From a checkpoint of a small transformer trained on Wikipedia: rotary positions.
MLP neurons of a small language model. Each row is named by its layer, matrix (gate and up: input weights) and neuron, and shows model dimensions 16-111. Each number is 500 + 40 x the weight over its row's rms, rounded and kept within 0 to 999. Numbers have three digits each. A neuron's up and down rows have the sign that makes its largest values positive.
A block is one neuron, or neurons of one layer that tend to fire together. Before each block is what it responds to, as a language model described it from the Wikipedia text at the highest values.

Mid-number digit chunks
L7.gate533:469507492540476549472445476446498562484498482376554573510511567474546484479414459482497513580558465495476600514584451550470488503510558524471496555438469470501481521538482469480496519457549494520570481406495519518507490458490530490554479530451444466508564496505555553427472538457503518567
L7.up533:519598546423520513486425493505418508510479547491506456556490420495471516499456542440502501495530494429463478463549539514422480522483489483444492524476537456471505530470535473495501526493510469496472592516465504516495582536526492480512478486485476526488585533508421493466466569566525553565

Wiki table and heading markup
L8.gate73:535497537497524456550538503501530473549522528460449528502444486479489459414525479582506493512435482449521543467507455497500465563623489522464512432544544571483508456562506485517443620506521388539501410567518532502510475481498526487430504532551510509455515535453515434462515535526551462484
L8.up73:471476434489535423491461392520554551537511529489525521422481531453512465502513446463443508499433521485467534498585563584472506427540509539602546474477462515472550494422480510510523514553509460516527563564452532498431462497521473523470525495505535523497429507521532495491452480534438498468
L8.gate107:504520465605558472534579426514589526489461526493542527500518508465450503477494437450522514436518443502567528553507495511581514488525541469495398572485511450540497500574451484567500520451542520522494514518497568512458564405452496481464489521510531552563479464521488500483551406490440541504
L8.up107:491501454475517433430527483494490551498520465510507524536489501444483507483554572514439417492483488410490464466527464470527485546530474505526435470476447467488441521441514495493548484509575529535475461509466505506568533454517517558484506496464456581534540488534502451481453472516449513545
L8.gate167:448466493477505458518487524459515419459536575450493500512470470401434466539539458509464451581351500441475509428469488489475476486492511517505527444473478490484476497535572471466492620489485455589513472572486499555511517563491514505492481510480474572458528573485392442485467526469545512497
L8.up167:512496538520541451592544533456467430501494484553517570482472482506494452482511416534504455464469484481512516504597491473514425476541517526490493469522466530514499463576521488503475556486485509514463540554561488551483505517507472479459457569495488451533516555466416505443576475473485445522
L8.gate199:493484437591548514501533497455430487519488619518483512473488507492477527431492557529525468454475482477534530415476571458543445466541509437514486539473526450523598464452543493426478558487522435545476437528483534487508508447503532465459495470451549528487483575516426509433515504517484499563
L8.up199:442466527551459533544524473478430479506466502435474529501533532536597524457507458493462518453417536531452502537574551433465500561469525482561425509570544463503473494486500528472514570506500542520519537502504434501487527458512546486459506511542455429513517543511512536427536491548466474509
L8.gate237:479508519510470510510478471460538444430499513505513537520478499468462486479495504479493515469383491518426470513561425510453460563525553484492481514481499493444439502471492511483542541408483542464546511511479440462514487517463488438512438510520405506523451537443468496461518547477532577633
L8.up237:502548507536521415465498509497504495530536477444534501553538497472534496559550484481455488463466486606492500495578454474480505527499462499447549463484544450419426535490546488477502459424482499477553509455521410483526493498444543512505454543501507492551428526539484484479459498544597495605
L8.gate303:547510475541450532528500475530533441505476492526498603517516525533492540455496422537474519509467423467484485469506530478476439432467571453514469437472541511507541516434545422445504504528566452543536463630517514548463490548456458475429537580531473523484577524449415521492509499524513515561
L8.up303:463511550426509422442494540549488474540479493536478483505463431499458497471581569549550452562492539569565525512515503499499514547496417494465487442457522534461435514548534534473522528529504477436474506500434503520492519489513506520519466489511541503513485480560479508505485539541433509536
L8.gate325:504498467524530517543581502464462454477582513463499465498514508430481501434461404512548484551516467484524555486463458438577501503516469430455552474507556460478481532494576531400496565564473492544524427580541563473488487519471506433509478568509536522531560452500534475503464494501544610501
L8.up325:530564491501486476511527534504511573510509442508517512521444498536468489507474418427530500440532462501436525449495442578545589502505557551493493447549523530480489522511474487555496500506434489497416495520519454576496486497561501424507501494502566500516441463541463441496530497517470518551
L8.gate335:491423511511515529489561402427500469595513496572465498493530466581465545504544524574497531519457476455502492481508480524569519518479575515565487499603454518505470523481504486499475548512572452480524535536421476501514489475519491412462521475474522510498537556485433407541434480499558530462
L8.up335:433642528553481476525517497568516580476551576468498494499572530485505474537510533482510502506524489438429509525475470402522450539544535498483439482475407467411543510532425551455562546448520496573564455471456523585481564506430515542516451550495523527433521561516518540476527496502500526483
L8.gate349:517475430507519556532542544504531454526519523529452540492488486484485408453498466475524475530402469468501550515549442518489373559503528497487503561455500483487447441458476474491464610472463510510494504586478504521470521490519505500478461554497459446525466511472448546528556499492516503521
L8.up349:553518497512542480467481513527547532470519557480420544502501535525455502561485452503499466502422454461597517525540480470476463524561434528494454468517506488518451448472509462495465567568523493544532531545522460525522520419534481552454520593507515385451521522461460489562519424528535508485
L8.gate374:516462484534500471532540397486484490467461502535487567540565535417432390569495457452493473372473448542523525499436536508462441429510484542557481488458502469491476428544530485464511578490537487483495506560545487501523489486539418529534429460570415496526541475574451513513554491565558499493
L8.up374:581433472550454560516432513530483452598535470536449559521529423502591542439510448600532539498554502504492534476458486528513463467474456460467560443542461491439542499592471479443480486528537413495499514563526526501485423515545512557489528535513528488549533488447523606543524494487451445476
L8.gate429:509517522471573450474579454519495551482501558545497553555542463499518501472521540474521474423461478485529464480433521502497481560462468499535546483515532440501537488456556484439543545441567521491515514412546412445537537530515559460555518547497471490527514504494499460444484566486479430590
L8.up429:517544517517487486486498479507429469514467461593462436498515521495457530445535505466478545502525477505510491527457489577543483467514478475520509448502539512577465486497483556367500542461478530544470419532483442451475487462612503498444607434497537467503534447509537470516505437594487527500
L8.gate435:482531511514499544493552481549497485469430568632513503515532573484545452501482492505462451480513470507508546444516528488455477497516514426450482470434464512486439509502449529446461485463539549553571472605458526528540550502484495448476454531513517420449533488534470471518507538511523509556
L8.up435:569516524486503511541567525575475509469460608532479440511541554455485488527512464521465491457574433500544532467519512463484526450429516475516437425541445569515453515444502498471466440477527487536556495591469473547515471536499507439504512510497493470518524450507444462510440554507470536577
L8.gate508:471503509621489537576575495526496431530435488564518581512508523467546493441518435503495480485467445498486526465520444489562459483533574527513504541526429476447485506516478471414545529492529504537534495566510483464493551453553464473493488494498498581585555473484507572493519434516547436488
L8.up508:462494525481521501517540520525499466463516499520480470529488577519493500462561467525447490494472517470476506393545481431461546568534494558489444461483462487424525496493452522503518562467535552524559535493451441489476564461516508532567415579559524473524508497498481537507453481541528470457
L8.gate549:495500479488550449506542472468426431502495473516497546474469466427472494502563493515486467494468467398474540447463531498531507470443490476561473451556542449506553534538462495484560556467504418536538501598508570525503527470551450472533453524586488513500515483551480497462535444523444495460
L8.up549:497539474490504492500522536537448504512489503451504557487536466482600478438489461506459566481513516520408505476512522456584502443455505502486517451476488437466495486462492424460567456497534471497549543529497537553509526497562499476581516530532473526477457411493547518469464514442470496475
L8.gate572:527506482536503515548514466490503479534462496548567496469438504552420467482487497511540481453447454489523542546548479525485421518556476523467499482518520456503470535545512453490500457473466471529499499555479577544504504429449480486492597544489525507579542538405492470533530455530431475518
L8.up572:471502515433477446585521421467527480527532465527512514527503420506496493485494477466549500434498553462473543532454485499491491502426457510477455516546487420472563568483554476453523514408482442514466442522446437500504532552502518550477486501498597504501458492511496538464450523557497459513
L8.gate747:509488530598500486489550528501527441531467531539522549475482495570527473487501430472439527474480516516491510502412424481494435525484478500535514469520485434496577502489523532517544468461478536439530495491494436495533468513564464545552428498541463518470546526481530465496520406501610568457
L8.up747:528528516559454474458456501496455514519558449510543511441515590505420527523507531478472474465559523457612520556494446389460475458496510464454500440486478487527521564568503493465504492506496540489430544530516488526483487504500512470513594556442481489463435532533512548465440503541490501501

Coordinate seconds digits
L5.gate10:478430505522523471494529437486527568599504569449499492546427573491497475510531456543527504563431436454453501546534470515596483512539474491552469497469422532518440444487520489511424535486538473427508499488507489530433461474558463533447473539529448494469517514527465502496529472519480428549
L5.up10:502387527404488485478519502522550445530405536506547546490524524552469529518501523499495474466520466554509494553518512499479472512536544503513459451491479566533451475533516563565482543582581496483544448479492574493417481512548524539436499528496529383550516474535529506483482467470488474482
L5.gate133:422366512486485552530515458425498501466490527505464516540529407456493496513514440481518450523495448487477525584477390462502501520524438545497495524534475535480498520588500468524435529495459491426481522508525616565462487526484466488472475563510499502557462450501461523540471513533480483503
L5.up133:513446524508551453483464570464487525451468484492441488572546423500506545558574559484573492438531488465475511529444480522509476582464506491513452545480497476465533508548568523536488487489457462418457477458540526494474495537488548540519478609539498508519495474511478428518462395511492553514
L5.gate212:474440513548570542510461527458552575573484517492507520516515498453472520499483496520541480551570440513490549496503463485529494490447495440518399595515529458515520562514446496459484546490469531476463485489508605446560553496509472507479491516508416483496431529420498481534550485541557507541
L5.up212:521443584553523480575491537515492570572506548508508465588543525480490538445517407512486463452528482450486567488457533489542537499487434525517440555498553531469487481508465532529452549542531471400534430457514461458525509493487554548467544530504444483532538534467449446523574458467532516528
L5.gate386:506407498575519565516520438467545503561453478483516550528567535451501497477462543492535535487446477504471470506408415494543455440553484470511501507443527456461583497454475485525511557505476540485453424434459487545515439473441537477527487461494552522584454473515531516555483548578497521498
L5.up386:509513570591607556436491487485493591526434496500460543566509484475531529487515493482561542513536506523548470507533497444532484558462466498489479519481556460495519506467522527491551507478510456444491483395581535517500510510435576463558508504541463440469472456545562567558479555484502470567

Infobox and table formatting
L8.gate42:441500464477506530480542515545521454533470508454481530547503576520451483490447433511550515481441434487461545475500479523529502464460453471474480545476502485537445496540505503512511535471532475524495535530502497574501496461523474459443507481529486567398556529485570536467522505548536536598
L8.up42:460478521441453493519518516491525420532505506479444513499508549514492465483488465437425484493554485508463424442485545475463505460367452463520506530449549524501444464480543488546477437513565543441489528585483539479484453439557501440478520510461590545489441621502583507456479538528515498563
L8.gate57:566493505494543492480486409491537472490516559531566503514474477471473529528485527542504499515542435537529564476527556531539485536505446428496441536476565528470472496478464552491493568510518512422546566508506481479505498456441468477508480560525514503514518532486526492424450551527474483581
L8.up57:507558456455423521440526453525487540455482434427539492535493518459512547525447501429492490505451518454536534512501459493512425480467435481548451513438461487340501485492468491434543500492538440549453527508496423536492510572463509510494465498521503505437467523459491497506551504501480455506
L8.gate84:513445488498538483522529538500484465452569556514562530527544534513421496577598441508480502509555516437536588475442495517545479572550477415507528528507532437424528476482518574484583512525470549519511494503566478463503504499498454480465474496540510534510539532467481498457514498544421503502
L8.up84:545530531495545462553484500478480507430532503493487495455507486527475476488499551511428521520603537465553529509461513517488460542469459538505426472506532513497438464402497506490463478535487473588591502473554459512475515526458524529515416594424510558510541499486530470469474550503446559519
L8.gate128:444494513512471524478497476534461552473516488531551476505525523419507477507478530470577460500472468506426539494538481567460440522571493506544445497424449456517515502488533535451466476529507547519459521469471545480458606516454408475491490572402480522445483491503574586472503544519570529534
L8.up128:464502528510473497524439546478587602576532508512501484476544535500488451488537448544450566504483486530523418479498484591544509538519551477503484507538494498437505519519544542535524493529569445581579541501458537564468554402526424517547560444490543474518536507559475490507517538491484461470
L8.gate149:486518456467490524504490481528513523490449490514521563495596557473512484527533476498504531508535484508513478491534506460512552501445365497497533571558567570558488494483547499561556500527535508528491508554533499496474483485533470425506504469511501563558520511528467506479505500429445483555
L8.up149:529486526542465480532562514571558573487517578528495498535570522522550418502476502467517567542518500561463444382542572541590444497447521573513539495539510486483481553454528517531584474515464521534532553489415510537483448511541478445555511465471437487481497449506487490412510547518476539485
L8.gate163:426519480576465442483571503494492490519535542463533487468514535450527563509468418472573533550503501484520488492526513456498424495539555448477545513465495443529501497467496438556482598495531504419559575458492438541506464475512508515456548545489483487455526548524481473463462453493469549561
L8.up163:484545471495500470425505456523544522507502587488519467562478467471496489557440458512457481565488562552525541459530451484537488513515524532474508519500496544389535537490529414497518528470511501471544534473492514514452484538468470443554481524478535535475488481561429478518512541521542596547
L8.gate225:473540445455506466481502468472512515525508499464496478448436534461381519587500433555573489520559481421496539483513533535512465506531440414549542449499551431540529515454497558499467573560552462468563587523488428524511478464528457464494478532452521538538530531482417540471471547494498460521
L8.up225:549499557473505514502508502503468462397491526583463506486541515480529459502452542482442597437485489486462503528468507545571481493447437511480531497514526534549523491510456487473538443552528504571490509474439452536525581518455405486534495444476525555448481523500423445479513521483463502530
L8.gate242:459562524537457491523503500443489583450582556488513533490485526479414450560442476481452492467410458505486503491546555521484472451493496510543480491471526472550437498443560529483460532475580437598527467486417473531532491472490444519540502476563454504458489499507475491482519515532459561519
L8.up242:483607504554522520501475527474517539545555529470530498497435510499526545457485433448523481538393499467486450540475502472441479464509502571495518435585509475534418490459512497555507529480527482529559523411438459474553504536477495505480513458510488494444516518456535493470436515560513535472
L8.gate284:422433557473486489484515492448530461460533512496476460555441522493356472501465479562534520550465495431510522562523552494529524505563518497506531439456516543555449553531531526473572595519491511578495520524523497557491489499510497514484508442504452534523478504423503521531557531526498447502
L8.up284:494580558507451458497477432548553546488529444527545510439486484492496443491468473410516445579437490513512481457462489478522564486461441527492436524568542527525442486562464486503458481476494529476510532425502461565448506463537487516483458542574449464431513534543440482516517453574426580569
L8.gate427:468515533511514544498513429426445479412557446466682427466470521508432461508457506433548471526500438511445492540522453544508567471478536434500497482500530504511549540433462489471471543490562499573564541529462478451525505546543408467449555372481421509578447527457470545494477514470468423535
L8.up427:460520539435483549449528443484487484425577479518530450469457504488458434540543501446498507517513480528424445533551470468529555471496474448493476425493547521446467541501475472499501498556537468571517559557500433492533569525466478460489529477464447596514503479456509545466502558439474551532
L8.gate473:495525513492470435500513518520536536493551545538550505585448544467492454558510424425566540484512484525494499451507529489502503500577428476593527467500491513402457518489533547476420496483532548569504493453524474514490490528452492403466468553418461558495503522462490494492578558488503511501
L8.up473:558586501512518452495570518543547453515453485530503485516480514540467449517494510407505543492560485453483494437471531438460488481485412517507534481501542531487501472486481493501507489496476483469470449560495485526422520496527508442518498522409449570509505524485581473446573486521512470570
L8.gate493:403508523525535565454522507482546495476551430420469485496478513459466511541523446563477488554487450507560565559524520547525509466473464505517519502556490472532535551547543507472493499473559457474479526554440498397554549505467398513509517505504543558547541484484582552530495595583501546482
L8.up493:456541564493474407564484525456488510512497485488411421488497598483461483518490468499438516465520482507513516488534523443513519545447491528563558448463550477474426584531477518477534498484489465479513575510468543528494498530533486560527474482445550549598547462499444446498516556479548512432
L8.gate531:461529490494490498468527492528523477491520558580499569519399574407446522510503455518510543408544438479476477431439518542478479467486479494454449521521519473492481483545457521530554506448526554477507470506472525499444500435476463531540493546473460513499487490465487568423561469566486498473
L8.up531:558518455562484516512485512520490541460471516553548511515490477488488439536510514510592540522516444491527516509534512559526546482544482500583505450476531519524548524474535505485570553548456512495516525500517498487500519522552475532557513479511488543579528441511464437557554526492502458504
L8.gate606:504458503492419507472487454469488464434509509505520429537513494451446445488480431460506472512511497466521523462522496522524470525513559474461487523453484537425461492511443475448444481521471523480489473476497543545520409461474508468462498449450583552520508542483541535486503565532485525522
L8.up606:521481465520537458500486527481453439456565538501538465490574550495438479562505416414503509487513478492503436470510517515522550535490469500521505506484537561456467497486530498508430523561471502502518488412507521518562437485458485490453556493488551572570475516397518494520478499494485476498
L8.gate710:524468483534467485501457547461524556514499487454466496548501645502504452501489450444465474509468460558436518497518450479511452456479462473466474460497527478501473534451534531497452492514527637475538544405460518607507488547487447504411505495457485539518485470514485577534492514499449528539
L8.up710:488481506450582478469486452516531545457558542494595510451543543484464424537532469455560477472485499464439499481505463518552535490550468584560535508522494548493522513524439497470501507476488555545475491459499472465496525447525502515489599501467484550489511531539525465462491476513568525535
L8.gate751:504481478489501519535533439492538600395584507469551490544502525439500458523504441446502510505517478498584496452581465548492498469551470423523470494512511437461539505563503552419506519507557469520466539519505470522497559536480466441476473561476461501445526507520439553462504549485509544602
L8.up751:509547569489482526425503471440475405454443589587529449524570509440440511523502525519497424603504508466525450448556494570512490431443525515540492537473529451476487461503518462533450512474402531439531571522482486474550513489446517545546471507531499425447531513554460411462463474508471531483

Table and infobox field labels
L5.gate25:498482483517457449551534564522462471455506556567480465504436488529472504475533493567472425471535540440460543444503514416562508481476522457569454393477564478518520445473531493501513570507499482512497463548586521459513514573474519416434514550539527494530535507570440483516467473509482517567
L5.up25:501468502469514537525535470577557469483541491503419513447539518402492503504535519530504467479479526480504474440525518513528493547526449584543436524454486519475468504467550560497511495520503420578444474545450478535505519452490503559440525515531496513497470445512448578480514602522523470502
L5.gate125:508502477496410478581501485494505498500523495509520555492455541532519496427424480489535533513458453450515553435466519504505528482531438495496554460496557554544544473457511531420459471476587474510536471517490438511512531511472511457437462568501539506577556457549481543497551500502517563546
L5.up125:492487517510458521567494539525526519423523457583507557484479480562515531466464457517567482455485405517512472472474573484484512536522428555477521540495532533487465450495520510556463479505502522478503505574479470492498568572451560489444487566491529482485469588519481518492519530471496502555
L5.gate430:496477510557472503555569543446456512512636489408522528528448475476492546531451557548546511443510507453545500433531533517558520495467557474536469459514534476531566504548565532478550530444481523505495483592542515496496489491459557497418450498508526464536466512474437536508487539573547494481
L5.up430:495498537533467498477508573515447528522498582427494513490488490513583535520478446503496538530595505569505490499481532497520448455519503543459456473522517512526493558431475526474512526531481542474456474485439521511491519506537469509491477486594548444472509576544500517515570415531528486512
L5.gate599:500524452488510481498492533455549440529477498546484501422447515452507448521499540564454543520375474500480493432533481470469445580506510459486518490525480522467551483499536489471505514437460451542496485501453449483529548523447432468473473526581531515457520527532454486458510480538524503463
L5.up599:522498447501492499486421572497501491517509478474431473482447528428520500485528535530458484523481407514498471474527506490554543536464532438538493445549498507487455496511544457506544472530462384453539529456481388549594542540487528486553517479495591493462522564512433508489499514501533566458

Wikipedia section-heading word pieces
L7.gate748:468585462538417536441553504519533546538501537514494502530507495465457506459510459552485486497460496425520503506540435474493488505481433490531448476488556481481500442477522445396546565398524461563456443498513449545510489544492443498535471514511487536477511500503518485515453505594494497549
L7.up748:456487523445538498478476494514519447509435387531501520482435391621406526441564539558501446429523503442492533486500449409587483515494524445553478488486529521527536452502496487483546464452469463476502530489509512525460447511494549513402550518555523503482484541475496430511564456476454539500

Coordinate minute digits
L8.gate76:418425507504460457506434520468486502529494485519483543561422490421479530521522504472501523485489450505476508513531454606457515484564484538559516474575551542486507554456474405534510520490515482438564563476526477498485525461585504473470555451511475420510555559469436512465503447563546439580
L8.up76:551452533516451502529474470473489477501529534504493470510584497520556511492597501470464503532480483480482477558517392500526468486550535508550462663590529548449529550443461456500552511442557518512526584463499453497509545547554501481477545526475455479515545496465445505522472448514524541529
L8.gate95:505533485586472520516460540511522542534490479555499525444501520489494531540489410483570513504485525560473462462459504515494531457523470470444516586541464470476503476463553461544499526590503483442566509439534574508546483498452460460558520462446561435456495499451543511509540412507476527471
L8.up95:466557471449491480432498449459561479449478498510507546410532505509444496503490472436475566508522493434487463469442438502570563520559447517486522469473494476478501437495478484487558518526473533495505566441552511430454511471501487423497501461415445458466432478549515442443552525531540491484
L8.gate387:516534496479515582542506525487445507497521525383504480552560516528587544473529515488476500477482550470439501481551492502425454493498538405409504614531506473538542523523579474504533508463552502487490440576528522488519513566539536522479483467551488474481492531490605523480444519542495500540
L8.up387:505531487472511504514529530537423473469539531481533495527551481440546518537520482540575485518534502458449450467514497483479507496537519441427516527496509469446477533490534561489619559552498534502524514573518453453590591551551478464516505528502510443499542447559476505452444537482521534503
L8.gate391:440524514492487501492507438517506517499513548491509474432469564442481528443523447551510448514523445531451551498499550500536544492493557551491470550514458488533487478561449449499516520445629535502436468509503567508495551535489483478460510527525421471486578499563534542500511538487494530564
L8.up391:514568563531564503467475535573520534472458474518435500508573530523483567537531487542512492493530430571518450512507530499534576518585479493508522562473467457560531490577499538582514493561537575472477537507511453476504577523541479549520565481508461525408506564542501540545483529473522473540
L8.gate530:498459523442471528414471466494515548538576506470460479535439509507459483562484533520531539513517470454501491490474536553470497515537452475479464417516581462450545468505479528486424503536480453453496524451520490448494496467508455462506522547519559511455461477512480491504506480472467473555
L8.up530:571484517593565548563432535471497470543538425524471549507521521515476489504485515554508528487484455507495561528534505575492439524444515551501435537555498478477424543553545481525506560510483446481564492508457565427492512553528492603552482472558513460465554503426506539485483480538564565453
L8.gate532:463499494486409516553519495459534567432546515483488525565491554526520533524477568467547490512491443531509535437466503572471502477534545495538510576529441488492492468539479522445524440480602505488458525550433498514491467505522433552443491542470509523554512521503513567501453467494462479513
L8.up532:419553497556435504537474456477492530431553488469466523549580523506524571539434492511556491558535452533515489464474496606461475558525501540497466586474476543458475459544456512500442429546509491482499517443467456518509479501418473505445533528486472463526499516566493561524459494435537476521
L8.gate569:556484496485454568508450491553431472484516502380441501461503587500590485557478504499535505494500482468595571511564501526442506507547500433516513536506461553550503455531467526524421486463526472479485474484433481551464506475512482511515463513492593526544457476517554567501428604528563473450
L8.up569:501509447543463489559418545508532512541508500564387411498490521532469531510569530506573439555455529530539390520481472471503533523493529525532612456536480533507489485452558491471588482496492516488444511484604416493512538495453476515544532507467490463495455486482524498493497467487442549524
L8.gate570:491478525499476500516437550515474486441465569531456583544473552446558511429535509527544423510487438446482478465543565504473519516549486498426501512507519485501502493500511503499573533509556480462503463527423568517519542560503486456507479482595479541539556498497567498456468437545412557501
L8.up570:506483490530521488562489545561505495472494491532485513535474563494495549416556481555499491528480449496497503448549542547433569481575470466399514481492476462572515470539499569499551555493461489436461435442482508541538539500453518459496513460489465498496544507486602548470488491576483569449
L8.gate571:455518464464457504460453523569455435505512475480468485554523447455481522566425465489500520489554466472514496491493564512479468521494470492522470504511531452535491458527555490463566563494416511394572459514396465512510486512486412505501502506538574564501507578522515491437500546485493531571
L8.up571:496463499472487595516506484448519517539478529508451544499490497550533550514506547435493554524545487434500475532483521537450497470529441477462421453502557478519556499505539519484472492528461492498530507507463503471460509535508451489537526494434509528385551525435524474513530485463571552521
L8.gate653:502487487444504549521434481459532528447570488569501529524509554460481514479440486522554518492517523443521486494426518424491452488550452422422502482438473453428562507551479545457511501550497512477457473550525485528468503438470489502528453576415450485547490557528443467465458478499513514523
L8.up653:542476502512505503512492447529521512468440450516398540498492584538491488512480444499473462542505485565501474549476510545495568523465451474563472593470529510554461441538530578475471522464515467466538516401462467518438473457509483460504539541519487557500473503434426485428449485536498519454
L8.gate669:474534425527464427435512521450508427508465470536500499539508489463535502484473504492512497471462524444532519512518506464455472533517477469494593491505554478552523514585574500464496545473513451540486426514418454530527516536516503497546498469490547529508488500560496479434413535516544551449
L8.up669:489571496490573496476509460476536523455512473540516496535592525350481497532494513520444498395544547546454437473484483446519572465510493512492562485526470420462508461426526531431538459491535459471455451535471475466498530519476407516531398564535498479494438485539483561483475560503538489445
L8.gate685:490503516537557463491480463441521506435546431409482463543512583447366534515533505555497438483488450457523477460454506533526509480529436433511592519484520470543528517546533545521498543477516478465429414493481545529478470487550424501535496497462464549520409498470521557478537471556486477410
L8.up685:539540515473496511502487530527530544542515441544455476480516496539546603530417563500451492481479498475412529538525588544487450517486468512547521503435500553511447501574449493480515444432507522547493413524491503552518474511487504479506554558478499470457473447550559545547512499517473583535
L8.gate707:521549492525425480475494460458463534481489629495502531503456571400534526493446495437522542546479486425540477456476489470465487480506550513482468564514563454511540490524491503495480553518501482429501531521502488518487507517527544471427547454619545562525590537484569527521525462448518478509
L8.up707:523559540486491408474458405457517469502482543455469520500554547472534503537545414505539512473507527439520456434524499484464511533442468495478456514475596464507455439495458510520542500528518572441492602487468499515522528491466531493504548484526548591453530523559578454518553495486487537515
L8.gate726:477371506508491527568547475512489501583503545414447465529471560499473442558458544518520478488511545489534576534526476551465533524582522505479502515436484430509546461529533473560553496482514488506473539469535548536424483472575529500507492496414581455465412488453505473489515473533475506487
L8.up726:597525541473500548466468504510456513442476504501470513530486466519617501487505498516501513565493468540531552542520444496477419471441469378485467560531548465424461480509549467423513501529521487545476526456482455542435610496464494535544429541528583522458512472534520502540497545482475548458
L8.gate731:458444491465462515476548446523429518458483479459541538529488533492521550442540480503517474463524494481468489531524491474412479458509469453428528479525503480544505488465503516522536554449548513482521561480396544455408513467532443505539516502453415412497532475512548560482452451515436513529
L8.up731:449503508520575467466482453509440500503502470514494495512547564465522586433511488499510501509544459494455456540518472504476543482539491499507497501580497440535464445477477558555531502507541478493547577452388489448447562469476437513532545466386420399487505483479467529507476459462459528527
L8.gate764:470546432547511505448471421454479498505518442545545514536505497481501534550487532484437531472515455476490489518498484441478511505527436442472532457547488414396637496510441520464477518463529468508514469484513519514587514519454369483464486520495508393517518501552489552470518463514516468540
L8.up764:541468419518505576519479471518507449564462515557480540556496495483520520483504520509493580505513489456546518457566459480548454464505499484446512522528500477573520474541484481594535478478506523430514430501509500514546526475541450465550490515523532475459488534535552523444440475509412535546

Formulaic infobox and list tokens
L7.gate447:527524509526483509472555510474496507454507559471549576525478519448440447502458503501508463565463545466546539478625453533535452557521513501537500484486503470500535508465451473404485528491546449567561547512505503497514574434445435522449440527550473501480490495511488501511526527504581472466
L7.up447:437528522538446563517463404503475587420482572443519445498495514512483514424494486486458489494521486539516553415518475516429527454497540468510454485429536506439451477448509444502466511472547533503458522488551473520487499497548500512538606509440481516505496480493495583550492487461486420530